Weights of a small GPT-style language model, trained from scratch on English Wikipedia: 16 layers.
MLP neurons of a small language model. Each row is named by its layer, matrix (up: input weights) and neuron, and shows model dimensions 16-143. Each number is 500 + 50 x the weight over its row's rms, rounded and kept within 0 to 999. Numbers have three digits each.
After each neuron's rows, "fires after" lists the tokens most often just before its 100 highest values on Wikipedia text that the model never trained on.

L6.up271:400483444472554553492501499468458393510518365427511492479503530485478519482497518517472505546426472531551512427485404494469481523554418583476504591496575459539562548470453424549532574487431412465476505552485476425495504486512389527629528435575527471466511551468522514487468558449621499493511484439451411440570524485524468455448513497508449478530504465513465569568472530568537406634561
fires after: " h", " n", "r", "h", "g"

L6.up313:509530425455483523508484580489529498432557443534469503444531513540611522539464578586511486473540505528487499438534490413568580543485526545545389558495483458452461480481525474489490561459427613433533458545370519554508378524490521533515596456437624495466525488440484400451543494495466556558469516547473458447440567466488572430541580425515455481532549516465517643596574552563477467483485
fires after: ".", "-", " (", " \"", "–", ".\n\n"

L3.up365:430557571473500466463516469569449471507482473464567392454546535555413394472486500453494603482565468443557452465427485496465470545415502560547444484532533544541523500448592398505525610522576470476505500476517450534531470487537555545535482332534461447492498533451456455559449496484496523533519502418492538471504567510463505515517498620590561501528547572487436480532452542586519430507458
fires after: " M", " m", "m", "M", "P"

L11.up279:519487473485448463481483543513565528527475554408574526556525470473574450525440545524565475495534446514482472457431503533444469470531453607467542543471565512538565551437491519522499441469471533552440509517475524429498457577493537485503530396517461490491508388510459429521467475562485582499629595521527525500524492505481448439553687461441451541529505523530623492414464437460565418528580
fires after: " d", " t", " g", " G", "and"

L3.up14:478523493448464495463507496481453554549431478435521529457481478529462406485510568460483531465473330404451459433485574496468533543525455481560506492485579520527484600430468549535445503506544466529431506418390533529599479529508519531571501441446516397560564505465449542505549559474525558415560539427465497512531551472474448453424594460610619465512460507473537512573471494506477534534464
fires after: " sc", " Sc", "c", "sc"

L3.up418:540622495411477438464477543514479477508501525529432486435573541478474428453452516480478536513607491304518575469566510487466411438478436480500540518369504511526554583503513433496414548477491493577503507460542402539479445458478550512442504537527519552479486492479443481591449585404460554432499513454517561570541493504515536505542523485473534503519528558501456536584412526516485494507543
fires after: " f", " M", " F", "F", " S", " Th"

L3.up190:463540512507503500489549538444528516498469500512531437498620541475515462450531564460543492521523473491500528462558502455485512477491503507559389554417537519634517514532470445540453524468448386520502477553539450545510527507413494488468482527471567465400482545479547411458540546415523644490527576511514491470547535536549528486523557489527580551432471542434529532510486417457562421575556
fires after: " B", "b", " b", " v", " f", " O"

L6.up302:469509517398491544447521591484527479472544496439569459533441459517516492455458511488474469454426509522548593426460467539485409457421445511465527515406490471553467483428486522517413535440470508541520479499499476528503433476482584524446481438459465481483507522532493432477468563529489557456514544473468600482500461528468484509575557475525628494565496502483582457559506526486538372689380
fires after: " K", " T", " B", " M", "K", " D"

L3.up125:511575499494525470498494591466565466543494528493466514476515466556519496538485529506531535560513429479570575442561575560474514466415439620517481584512454524594452551438484389490422582537456486454514533508505568485555533567537472438472468570598529443405514500549439477485429501432520575439527474408501511581552441464465509411427517500515605489462590467498456534552461471488417376531579
fires after: " O", "O", " f"

L3.up421:497486467506521392525524494469495601518469576567528496518509546574464500506511589462555617534553470459509491462535468556404485504541417459511451628454458511504505593500537470477504514528511457468462507513469515493526557510493485472530508478591498473431503533511454521597444513384542516537500512514503558464638592505468529442487509535478636599505539489449540420536539465484452494501500
fires after: " inv", " W", " O", " s", " R"

L6.up152:501606457504517450506533530534534526529477518499426426463528460451545433531499466569507505495544461470518542465487477602534538542459513460540455552442543379479453547549613456564391566476475463611416402539499562593570476546558487533524404471530516485482509497556526487497419529494524588535494509504571532521504498537467517438626526518470526472497495525557567543425462565541492507604483
fires after: " B", "B", " (", " F"

L6.up137:444455397526531447497595477487508483491572475398484488430587406489557448526521495548471452511495395532456515474503479522489480494534484490533449447418472518591436471468513485470429501500525554536552545476466480481543464520521487428502588422498576419492462456525500408476505362502535526487556491537443466519544532564480523474545584459479509444398447522483456528573591433503491414561467
fires after: ".", "'", " \"", " Mc", "-"

L7.up252:532470501468493515494411573491469586465482554458394502531505529596354423594528510480566523486514472476554503483484582537501512417478437554575450538498372557524439511500452488501466589474552501525525483331526552453541450481557555522543545486538522370542528461488528500486542533505481557453568492519564545479512450482522507555481437533575509420417474470529503630525431484435447519500491
fires after: " De", " p", " P", " de", " d", " D"

L6.up310:427572482388504461462503527590520489514482544508485430500601485507440490504588488544529534508526420547530511457466383557428603486460462520502523538509549456527492502503526518462488453517450463459514413503529428523528484529472550563437489473457541457425580489480518603517451500497443488485582551509492566548480401479549524416477491474522570506633519594566491525475442618557565488506399
fires after: " T", " M", "et", " met"

L6.up245:522488514468433427470536497396430428491444573394555558593517472581546480551419486438513480460583371498519554449436581454447486499519443582497606501538526548492521513504512497510396485499507512554475522469451475517543524492442433470558506465494488527460468470466443502477517542544423554541532487508480481527500461544418461481463536519487506490551527526525560497592480563479468398641509
fires after: " th", "a", " The", " H", " Th", " O"

L3.up286:496501627461500412490452566480520578529512471499490549495565525502504452498527467432490604525457485513536449453494434448476428485563404453556484571635554458547508487441484583508515547494584494613558532517543407508578542541470502531526485379618443416454511490517488521480400500456459497479548548555410485552453533476534475568477488431593486473564497452491533544478535563593435501533590
fires after: " w", " M", " f", " L", " l", " Fl"

L10.up396:417595459476513507500431532497515512475504567421548574526584547529529558432489492521513511476517426554530456502400428520441473432536412570575494403451490588568438580534509513421502548594495475438456590430483494524529507531512508562536497394505498466484451540562513445507478563444507550455590522571533514500517477505497453520553490489543547452469431479576582477534530542541549463516447
fires after: " T", " t", " P", " Sh", " I"

L6.up411:510560519478542436455459618580571544547514485567430448525600586558559445625422472476524528563508486504488542475444541497476507468616436488500548549398384572557535563483523436458426527441465443495484551509528491526618453469493529530492507532529493469545578531557504501477510517524538628475536446521527514577481445516517396552542471450480522501460503497551595508509477550448511474576476
fires after: " sp", " S", " D", " s", "S", " L"

L3.up248:502563560475473462527528531472504507516470428536588458484543490645518476493548493587423647549497467425497554453456551536486541481538542582513475502470457563600466604442512507477519565529472485522452480466504516436498451504514566444467557454498617505480517497335445500506480564418394446500511516472553476475497513491500585504393534575528532509433615488552493580489492474500430506548529
fires after: " s", " S", "ire", "port", "m", "ip"

L10.up64:567585498504537530492455489535506589566519456555529467512568545522388405584499464396461595485480377457550540507495445437528572506484436605488415567523512540544515509494478462502515607476533419582517453430438521571496519477519565541436508483540442488461554445413470491410448475521460470540552495439553502491523489519363474418488496584533572471544536455467470519478485597533502515487491
fires after: " M", "m", " Comm", " m", "ater", "on"

L6.up283:534466469438492554508441539586565549540493550468495487527545487530490500610421547597475453411537420467577495435491500499448534357559413541494451572408483564513501514511502509482426549433518429540439526495533496508535480443468506509492576473581574445507419493541375573457489534506435492457528503547568553478498492438550611484483519501447515447573442586537510586564415527503543465528540
fires after: " d", " D", " ent", " acc", " mon"

L9.up336:456492448446606477468494516475550514540543495498461515528617456637543490457462570540544430486512443461529479491517586477527498547531377390523476525514614602483586481428545481495499529537560529557509489538556508437490518579445551582497514441508573536469487588436476611585515542455494525503490540470476495414519548504447457520490478498616469490440513559510560556513444507538485438597508
fires after: " ch", " Ch", " H", "ch", " b", " h"

L6.up103:507420527495556396369504536564519505496570555454519444577463485597507555556509628584465546542474511540634528461433466526478501371518477542531509502526419516560497517478517375510481507482486531515543473481544477523562486598453531501509620434518505469517585470477450512429454520490525646477493483596442547526482509480533554543550437512530558451432518438625562505500484502473463453595559
fires after: " D", "l", " d", "x", " Z", " L"

L3.up10:480497512497470441529499484436494530508449504447526538562524493588491558548551524525567545529478516520540493454448419562480517350423519556411563560481493514556538560425496460450382482581478467501442556493434494510531484502585544507442504448517499502513482517518465478503507465414461663481584492492488506558450456388471571452542487577541530501515468563488555451534540580439525492523506
fires after: " T", " O", "A", "port", " o", "enn"

L6.up352:436576460548522533547500556459478511549484463548483571485517443520494480565527577449563557575603418465598519476498446434483503470418425572497515504446526529502531563413497471511442527473539509404501560459511508479537482516480544516522460434537532434488570527548318467505433504535474618510592465559451507520515441518499519523494500550526591486510391442470509527534516492491544477560603
fires after: " O", " N", " o", " D"

L6.up288:480559478544491455489531509483492504480551546513477450500458442521479444475445525548584524489563488504565485470426455468469514449380529512473512540414481525555515629472496505497439560493515499498458457514554458566567450517476510577570527502502611541506466531554475542584492451545422507431547541436480411486520529539532504556519576614546469493438420580492489509563448634518461448506491
fires after: " p", " P", "|", " n"

L5.up350:470487415496497453476443540481539465492420584472524516486569525464536535479431516582519547472519441546536477436568471455494519472392416585492530549516536539485435534461528430537454518464594558559426479575588499489585425554443547544543566438529485497513511572481555523496536606411480574398518505525522527437549470449526541520535530507514519523511487381553574489535489574452555391493499
fires after: " H", " h", " T", "I", " kn"

L7.up115:441580501460518442451502496538559454570503428569495462510589516509545541496478429557500516536446409464530556453491421585517511516605514553492583517528551542598469466512502447478429517514519436573467494493396442542533531544467570484492559409572488543498419493458468532582554564390475506483595503475494464522506516400557468524571583551486499569484503539566511604433519579416476502508469
fires after: "S", "az", " s", " S", "ra", "em"

L3.up221:476567559467493500562483475499458519541466550558516456455513456577520468520480515462497556521519360447532595451489591494495507477434509566534427579483490587576518396434510562472472580524545469545538476518461513482478453471456523449548476472510425435481459589489472531566453529445495563456490485360430489511403517440400496456448510544633612504414544423439450498449506497538538589562453
fires after: "em", " m", " M", "ire", "v"

L5.up446:567562500425397439465506466502609394511569541495438452494472586522604470485482504539551507516532480480496475444536508543521502514517445451478483574399452454490435562508581444521511426475564512489399492445453542465517549436478535538483533421583514516507464535557353404462479503430517495455571486528485511532541542503448565598647591546515600503498428391467493451518523467508551476591529
fires after: " S", " W", " T", "uc", " s", " \""

L3.up335:505510512493466481478573553467535447511498536466532446527523546568557493569417502521481537517597556394534482458517541542381452427469505473582632472514549512534445509470526505512404457556572494472470531377523566464534555523462592461497564412501510499447563460472442547486495570454401528546597454473541544430490496482444596512460513503510513462420596471544483463474537557471487419560501
fires after: "S", " S", "es", "s", "os", " s"

L3.up363:507559547506551520536526492464515554529478514473482471488536511562479515482495463547497547435575427519507544452556494556420547438441397617463526550543474549537505500511428529501497556427449441499546378457537457546499437558460524543413490514471511402480449545533552574488572494497431494511608472412521455384465443487484522471438544574538498524561490418535535438547457548525547548498444
fires after: " M", " T", " elect", " m", " David"

L3.up203:563475555467577421496508590523501576472578548423378542537535479537549460531522560476473519571526484489567510477498486465460493523481462515547469606461520499554447562473484401448419509623527479566396470469515509559552490497491477458570436510484483412540453451508538479585512506545482529504554577506488517572480542466561535619607607524501567564472492575553554446503484544503480444515478
fires after: " f", " F", " d", " P", " r"

L5.up420:460516531384509420520519516407464522448510573428421544524539562477530527569501564462522437472495366488544529406497446474494538429466473627480539529498593528503496564555501420560414388437609476554397458445529508442611487534523535484508401512430565481469569527478469525560521476470506550451523489483424521516444522491520537410466524503488535526502457478501551535483499498495594493492569
fires after: " H", " h", "e"

L9.up345:525487526457413411457506479442462473519493411522558394483475506607490499554452496601553554488462505510470507480457508485517533516527420420542517477496468556595480511434533429547455507571531529577449479520464444496464492474530628514546597381540496522505455446493450419513506570444449446453503479557484528473549470473507490549569562561480549559397476485459508509502510552464551464476434
fires after: " S", " s", "S", "i", " the"

L3.up157:490512467502474449484473440478498460502514564622385469456533428455614547512530546535481522526544402527599481381444469396467464540479449419460516594579496493524445514483486474553434586461607559567403498508538448527592547514494414438562436502538491414427449544510489435535479448420451511551526558432520462569501536459422561559437544508543514555442455403482531539475588429487540398510580
fires after: " w", ")", " W", " Br"

L6.up395:498551525485510507498432460533489547523513568474471456469563487533512426499577615504496433542421469474505530495486520524481455399487373524529469628530498454566451513465495525482481554536592405568454465536505450540552473349489481443496447461481468427530462540471439511517527470409466505496557494447487584491491401573508514497515545478487608519477446570497566491557404528538467485507537
fires after: " P", " f", " W", " F", "f", " dif"

L5.up385:509543457426470425456441569542439486442468535433497572560514459473572467459450619543514519470517453502520465432464562557538413517471475554510470553509381521496511512482527487569539497454569587529459514521543421450498436594489481502447486522544522392493509537457448410589407579403577593492547552488467498444404531519580492524535528480551506497556530465550608457507502493526585534509532
fires after: " H", " h", "h", "c", " ar", " Ar"

L12.up442:509486539444566451475455533520461546507526483497314445464486487600550413607508529529354501562568537516565490450569507518512475513490476445475523481553480442502460494410501459515487536503544509510400515558510410504551526520502509496516505549467510469446515493476450420469517485573558466436441572547511466588517601413402503530425554561465476364540474566510493476528490558459492474590470
fires after: " ", "1", ".\n\n", "2", " ("

L5.up133:436445387445530455447557517500517462502475436468362527584462477544530461474434650516485634494501467499521458447504496487490445505519526547499479566451540503505489490428499396541498547534611479613423523417512480478494589566483460512530499414532590368510495499493444464542401482438615524386529498480480408544545403434406494522519495499536530505559534364489502538518485446551468527495477
fires after: " c", " l", " h", "h", " e", " H"

L3.up338:460501534504579552509481519479511519442512516542530491533465422498536524577494507523598561473545509505558579466465487539491455463508497547514484415477544482563527471433519454509452567405496472496481469469558484504551467341471539423570497450507526421448506472434479464525468496462516606492579546473475572532556462421561580529435445565541553457465623549499485538551413543424488468558532
fires after: " D", " O", " d"

L6.up356:416531496489486431463529477565479447539475397512495459572463490592433471592470490521489473599448472472587532490460464518448485479534413534486428519540488494568548511477490478490487528505465510586447511458556556440585429437574495499518608508483539530472546476414464507408497534516411545497543507571448532485593446422490618437547600487514563495423523566495561589482415459419486497573498
fires after: " d", " D", "′", " f", "D", " on"

L5.up284:470580550466489441504488514462579481480510481443435531500475489542488465509419561538582498510492489488550484442441458580391537472382473538527529529508437456471497548467545447502478457531422479434411428511476522516520577593545461535544448466481504391471523524504445468419477531576397682527530431596500489549503512560501577496544480513491589443536467533472549478523605554519611457524454
fires after: " B", " b", " T", " G", "ist"

L3.up283:618538458483508423501534594415544540499504486569428486456558474498494479467581501585450542504576549517584399415458506483487503434522496433548550574475533442555484488460513494466475503478528483488526500580559532481516482515503439554466478448520430416427496550459481409443460493438530545441551550459438421501491535451440530529470537484472511582500458417541500578554509524580523564561498
fires after: " l", " L", " w", "se", " Br", "qu"

L6.up400:426564453483607507477502540530502560521537564529401439458538576490504452482541554527474561461491548404585549476592421489509499479539431418572500515548364546532477523507506485532516531507468532492459607518522439463528456510482525501453496430500477470508593523573424398469528522443572563473562490501494495554517476453433498500402436446472487437497521612432529449543478527479457361602439
fires after: " ", "2", "1", " (", " res"

L5.up384:507489520484540417527542527550504529436560425460440542400575456543580539582373538495491461633536512414583490450505444558504592490460479535567538568444533454600484452524470451580470538494607479598474498498512457524499512537533436510508482504584525358479474552616478416456434538412506478508507449468471469548485500493499502569437551402539528508480485439484528516440475510490557510548461
fires after: "w", " W", "il", " w", " pr", "ol"

L3.up144:523502472502639405471457439429537431532442471526481508439615511435502445499451568492499503475574444360519457469463504524468526542513462492480540560473485476576578497502469466521404575561528549529458470536558479499568491582445547527509458490533585505449445491493495422501434511440415567477506504556509532533616496507554527432438603483490563497541624484454504519491480525550503477539450
fires after: " H", " S", " W", " w", " O", " h"

L3.up18:457585466499441467551426529505496519428530484540465380456523498620442450500523497517519567522515533587489450417454453483506535501593433411550545533361455432532455542505469448433444552486571382477437490506492602460471445556606572570596529483560481408477486449421487502495500481474452536523607534530578514539509475500502487511545439510586519523418448505525576492466516514470471509584517
fires after: " imp", "p", " P", "P", " T", "-p"

L3.up388:496530550453529480535554576493490522455530517538525475538515500521599556515512489560549557534589502504489513483534524543434457488525420499481535569496471520580508487432484470547500566495557468535519514485558484508549470506570595524498551458474483462455470498524478425438452543477478460432520476501490481576611394468477471515444476483490558506493526575502536554489586572462557405623454
fires after: " S", " s", "S", " l", " ", "W"

L3.up176:499547474549490455528491572423548489474401525586503489487514448563456542537580487447518558538528462505582441458505440468486582490462508580492452524513473505586495541514493437534468492547438459442485430559518487478558500514485561433450500468526502532454480480530323487472545405531545450469585479447483503504482481414499516459458480588504537518604495511499580446505505525438518522552529
fires after: " N", " O", " o", " T", "O"

L6.up415:472444489522487458489482574523425446588576479467403484536493499477480433423534560479423548555510535517584507440542509499505467474552427538585429604565481431543505581469440535522508502487581530521491497497519403548512498552442458571501472429572456423440462443504396548446515475438470588501451458475492418600462564437484464400504500466512553464504434481496588507578536548498572485493591
fires after: " f", " k", " W", "f", " l", " F"

L13.up255:539497504474445475583447574446512452421480366583377582441524483522602512477549491569450523680535498395465462507533503506491459495466377463430422524427495515539451509485446389552489528493517462461451562418515550519487487510457486491527495531545501531471463439446539450527580605537522502497493478550532463486419601448593600469522576520465495521489539443491527506562489448523481511530410
fires after: " (", "==", " \"", ".\n\n", "==="

L7.up5:499518453418556486398477676535491530445547537536534513466494467579416523541398537469504647567577459537533479440501486534500530455484447573508477516526492535576440578429562502603479489523486568513499470511468487538533479429579440457509501476472520447548472483481514477484464477515556532540532494533480537537514454463493581469440472534436518425569495578584556496469471537422467440514455
fires after: " d", " D", "il", "in", " ind", " cl"

L3.up357:495556543508473500567517517470524530537450484444368571457467466522478480552442537450453565569635429453571537444475599532539579557543500418530500599505548498567495530400539533539436530515615463505533570470559502432631507563498601513544490439601421419506498530518554431510485551445562464461520613498513530506520568451425497559501536542459547570424514426474500527501473491519558513586512
fires after: " W", " w", " ev", " L", " se"

L5.up194:434548402456364474419493504462488451554488522464551507536536473460517527502596470585415526535499531491561412475494441527460527384484455525512564484488487545533516479515470493526455459519562457458445510452458464456591516544469513574509626413483520447525469505427515531519475570536503557457567534511420495500444541508493499545568544496512498462587509445484530546520403574530586567594529
fires after: " I", " t", "I", " T", " C"

L5.up121:523524481496397519493461551490480505457456424488499502492525447513466525475565524538539533465481558559559511490482442465435425453414439561539486549452422392542468526487473437513464539584437433560470567465466483487538502511542536511513470419587528376516503460525536496492438528422461578365470541474545458508440548483435446480515563482589501561438512524484566515489465428553516488566537
fires after: " p", " App", "p", " P", "ver"

L5.up423:443513472521486405524429529484468514513479447454421547504584426473473418508594542443526551595606521365492461434515541541529547507511447594438409497427554522543509549524578515427425548550446465503503549570620504463573502553436496515540535469514534511384429559437476496487513540477451582410552496481510507516518523572474536474504507538568475477533554565476605508500423503543512397531506
fires after: " O", " F", " N", " P", " Pre", " f"

L3.up103:461456625562470485461514492478590441418452527522518511517448471569532596547480497541485462511520479496535491451519479581447489399483517447401487525406412513475478507428511568524509498590516475480540548469503524431613496445501501561546601488520528430562497534445427503441503524469510546487507526535480517516456556417531544546432443561484459481414472554499499590534521497513462477611459
fires after: " E", "E", " e", "a", " s", "s"

L6.up178:502556584456468460434484514424483406482486458450509474497510486465554425501521533551540489428457489443577518432515462512473489498546422563539559463512450507574501653412459480538443425470477581517519525488503518521509553610452459498561485500525516492436507514536439376445491560488499535488533557523510488515487521436466480368501544511570509564526513439480634518527608557487603439501532
fires after: " G", " g", "and", " over", "G", " Th"

L3.up58:474497496439513443465616567506497519423473500518514529527596529504471497401434554556494485541511479541534572463429499510478510465504435507527562502464424456552479542447464546532427460544486505538423536538463473508531431517539506583485587410473586469437494609465464581559462454368495539456528488479432462431475532509531521542464396457539462586493511546519496511479525506472592410524431
fires after: " Ch", " K", " ch", "it", "ch", "urn"

L6.up443:525478517409438437525395557503562513586514464474411433384526521587522362495503546542502495547511485490521512448441474512494542440458470570548504532477449437612438589511461520490468539626494456481451544489403468503499472465462485544486530508462559514488489468465444502520412467449505423463505521424523448445510486495523516448554601459608451558504471623524461508572457466521479591491505
fires after: " p", " P", "c", "f", "p"

L6.up171:470550499392440453420534457369558442481504535487507509529542416481571502448542466593470525554566427522481543421551484507421503580360406495510536534517482479467556431530458461499426519439501429577471550504542526460546544522579396428522465444489501414483507490478494474528523553484571568446501517555566514495610489577494475479490435594505633507548466447492640456542487498444470540518538
fires after: " h", " b", " H", " B", " wh", "h"

L11.up313:510525528475524569463472470477580475543483541595443453532529574519431507501524532450525631502588470441507544483566502561491499477490494527504602518514512444480496495523536480508482451458480432494478523539510531437548477487474578486485453437501520514437556504559500519514477538434426498506559472494548601518570513589477489464493506613461603476413570596429439595532506481545637482524547
fires after: " com", " s", " Sup", "ep", " se", " World"

L6.up383:473502446487448542500528554563526458486469527480524545526491484558487418462438496504537474472545474506444577430499416579479487434557465501522549514396546496573534506466515509572419553432529466578497551413461498605502475486633473535541506446531467451411453501583450600418440433503499627510495477492526511418462497478501545535527549495510516500489419513537543437561487503399509430548408
fires after: " K", "k", "K"

L3.up33:490548556522534494541426514408554620385483522403413551476513441547502435565483487552546529564490501526532554421470493426564504430414484541519518487494518467525543530479547528457418506542587441455444445500460501408558459538558510547544493457492522477501524466423467512468413536518421535446572449535483498547556481475402586463496591571537571515506431580537587464546428651524472502470561
fires after: " P", " O", " p", " W", "P", " o"

L6.up143:524538487472496446470477530462551508413471466518458509510537501489472388457573495577541417502575523553526508471421488649474494457481447550500506561449425449533472513559527485447410512474471385523456516526490457539610482550567558489532456480495595428464550569491486538506509539484503667492547549514574439535522501538549517442547516410516563462577474546495582512542473536488474516505539
fires after: " B", " T", " F", " P", " A"

L5.up230:479476539509476487427496572498643498576444496372528544443541514466420528554499491554472520502523397490522536450498460630403543467474503574535575522478544512630491545508616564533553526529493471558532473477484466569595547474519513521438522517479535443412481516445497476442435494582447578405511605463454543548490478558502524547579483470480556513544469458553586453471513561507596492531489
fires after: " T", "er", " J", " t", " j", " C"

L3.up142:461488494484470548491481493532585533452470477433564428528482440580425455573533519532558419442505530474510454429469454473424525473507463519516514590372453472613526497534542485479495426578482442536442388541509485511537457533487591594542481437478631503491439506485431496496481546564493520456589471522421531462454459544490529503505565568509537524579557554536556542543445538514543480579524
fires after: " P", " T", " p", "ig"

L3.up322:424552512543438507441427501415509554531525516457500519424536479583433410475438500537536560518471514524471536465478483452513492476454513583526431570404516517577480487441491492442482604453563346540460466496487478528461450435512652527567416493541551559518524466395388546521486511489413586406560550473489510485554523460474585426499526574598549478447431542476493479544493512495510475499467
fires after: " M", " m", "m", " Pr", " Sm", "M"

L3.up87:422495479385457464484482526434480528539452400414426536458499541466574430513547601564532492554578373438571418442484507540421500534493449546530490535535541420521512441490459464516509453488509489592464462546541450472575488599567535458514515481473546510513554514425508557534471524477557597467494478461382471505545527529525454486446508462541537569479450501578580441461506505525486492523505
fires after: " h", " H", " sc", "ur", " Sc"

L6.up87:433478571478516455532457614498410601503415520432494526515527520487429533606459580499499588470516491456522413455525527521497517511457515588545402574461570527569453534477513458476409540455615524581461536462479570492481485489518502521432414454464515416437507511546541459489520537516428606472632447514557541477559513521470557541547476431566524546460505574490563549464455552425465506516495
fires after: " D", " d", " Ad", "ad", " P"

L7.up389:497466533445610560507545617596500503569514475473474459471578480536490440517518554465489577487464479455604579496459449523469454473512333486464437548545531410492506575547516432546489575471422534505515580507552510527529488412459466489536366449501503418482489508549438541460523516506519662505511451465480545516523410505505562431557484578486534425563521604514510582492415528515465495557569
fires after: " f", " d", " n", " D", " de", " c"

L3.up409:442501471505515480430556574435539572445534584466494528536475433570406532512615544475488566555496415418515564487444513552456551526502520452457565502500489545472428555473440497468476467528539381559583586437470503501578538490464563455460525450526486457573542517506521435577461506540544551502516523520410475522409493465507575508518506543495455446596433525488535522493493448555463448556480
fires after: "E", "r", " E", " Sy", "oc", " R"

L3.up225:476463410415518469533406633469462597520522534425415485350498439475456472419554494480463467551519476441534480392466446504491463528450486576478387559546567491555487494505516512520467562461616474531435570560550529491574550467518466477524594495487548532489485583433500496553489522482548584466526625522513511519439521450607498441515498512555570551554505494481584517480419558496511446500520
fires after: "F", " F", " f", " h", "h", "f"

L5.up210:466530555524419387457501490554596460449472531465460503560501580559470530461541517515596564458499491526566511427555465500433585539545490525490456443439450583499595539464461431421420576518453369494467453541486515491453376539479500535495615488546474530472543455473453522449463552490398507500544528540584479440562440455447512480536497436532602513527473608536473487507493567525481537510496
fires after: "-", " M", " m", " T", " ph", " t"

L5.up202:459455433516443519450521549434510500472413459469520447507570493540582450465451485505440547541537509517671460481483444511450493468461472555498520530509516541525493514465550473569453438469590454554472448447480459529616480526524411488486527458574468449499521493492368533519529596466555593472595526489551506557531534453406535510543495589529551418549467485473620481500458445450552547528525
fires after: "'", " I", ".", "I", "H", "’"

L6.up338:405558483459471496523536529364514496450449459381463608489526473418589473535448652463453435491483394498542487463430440483539544577483443547562501537524505475573564525408395445468407531565501536523532508421503480525501519471433538538521519339474611506466540505520516444524502526496468630519517528515418452516523572537592499475522598469531494555478459470462588481539609533475497437594511
fires after: " H", "h", " G", " h", "er"

L3.up95:472559466576520522424468543566521479484462534497479518526485415567480473621484555505538539562452518445543526434553500481458489440481494472522411509438459436543595436455557460540417552539382530548459443427504584460566454524496440445606460541488559464408516461533438458539467458487506594458516477538535539546597461485542557450534518533482540465540534569592604455439583468462499477551560
fires after: " D", "d", " d", " g", " k", " b"

L7.up204:527567446438434401492496567421505430459482518568555540480460611568594493537453449595461533421566497542502518449431454504495465452532445449502609497525405472500510517481576397441400504516483492558481491469542508519518451516450483534571552425531535508436457500475424482488520568493487558494482542475488464578493480501469490514464559523526489537448539464598455471546651519491542520584478
fires after: "-", " th", " Th", " The", "ers", "ass"

L7.up318:410501505456504530503540519505529526490512497500554540525607492479450547498489515448478514526535355489444400465429459486453566488513534447578434504489529416539476432538456503486452584431482584492444485489444539464465475572568539509565515425522470432556535552509506391458423514442431595431567464481518585462556482517461462452491458521511592483516564383529585468501554543583577475617503
fires after: " b", " T", " t", " sh", "ur", " h"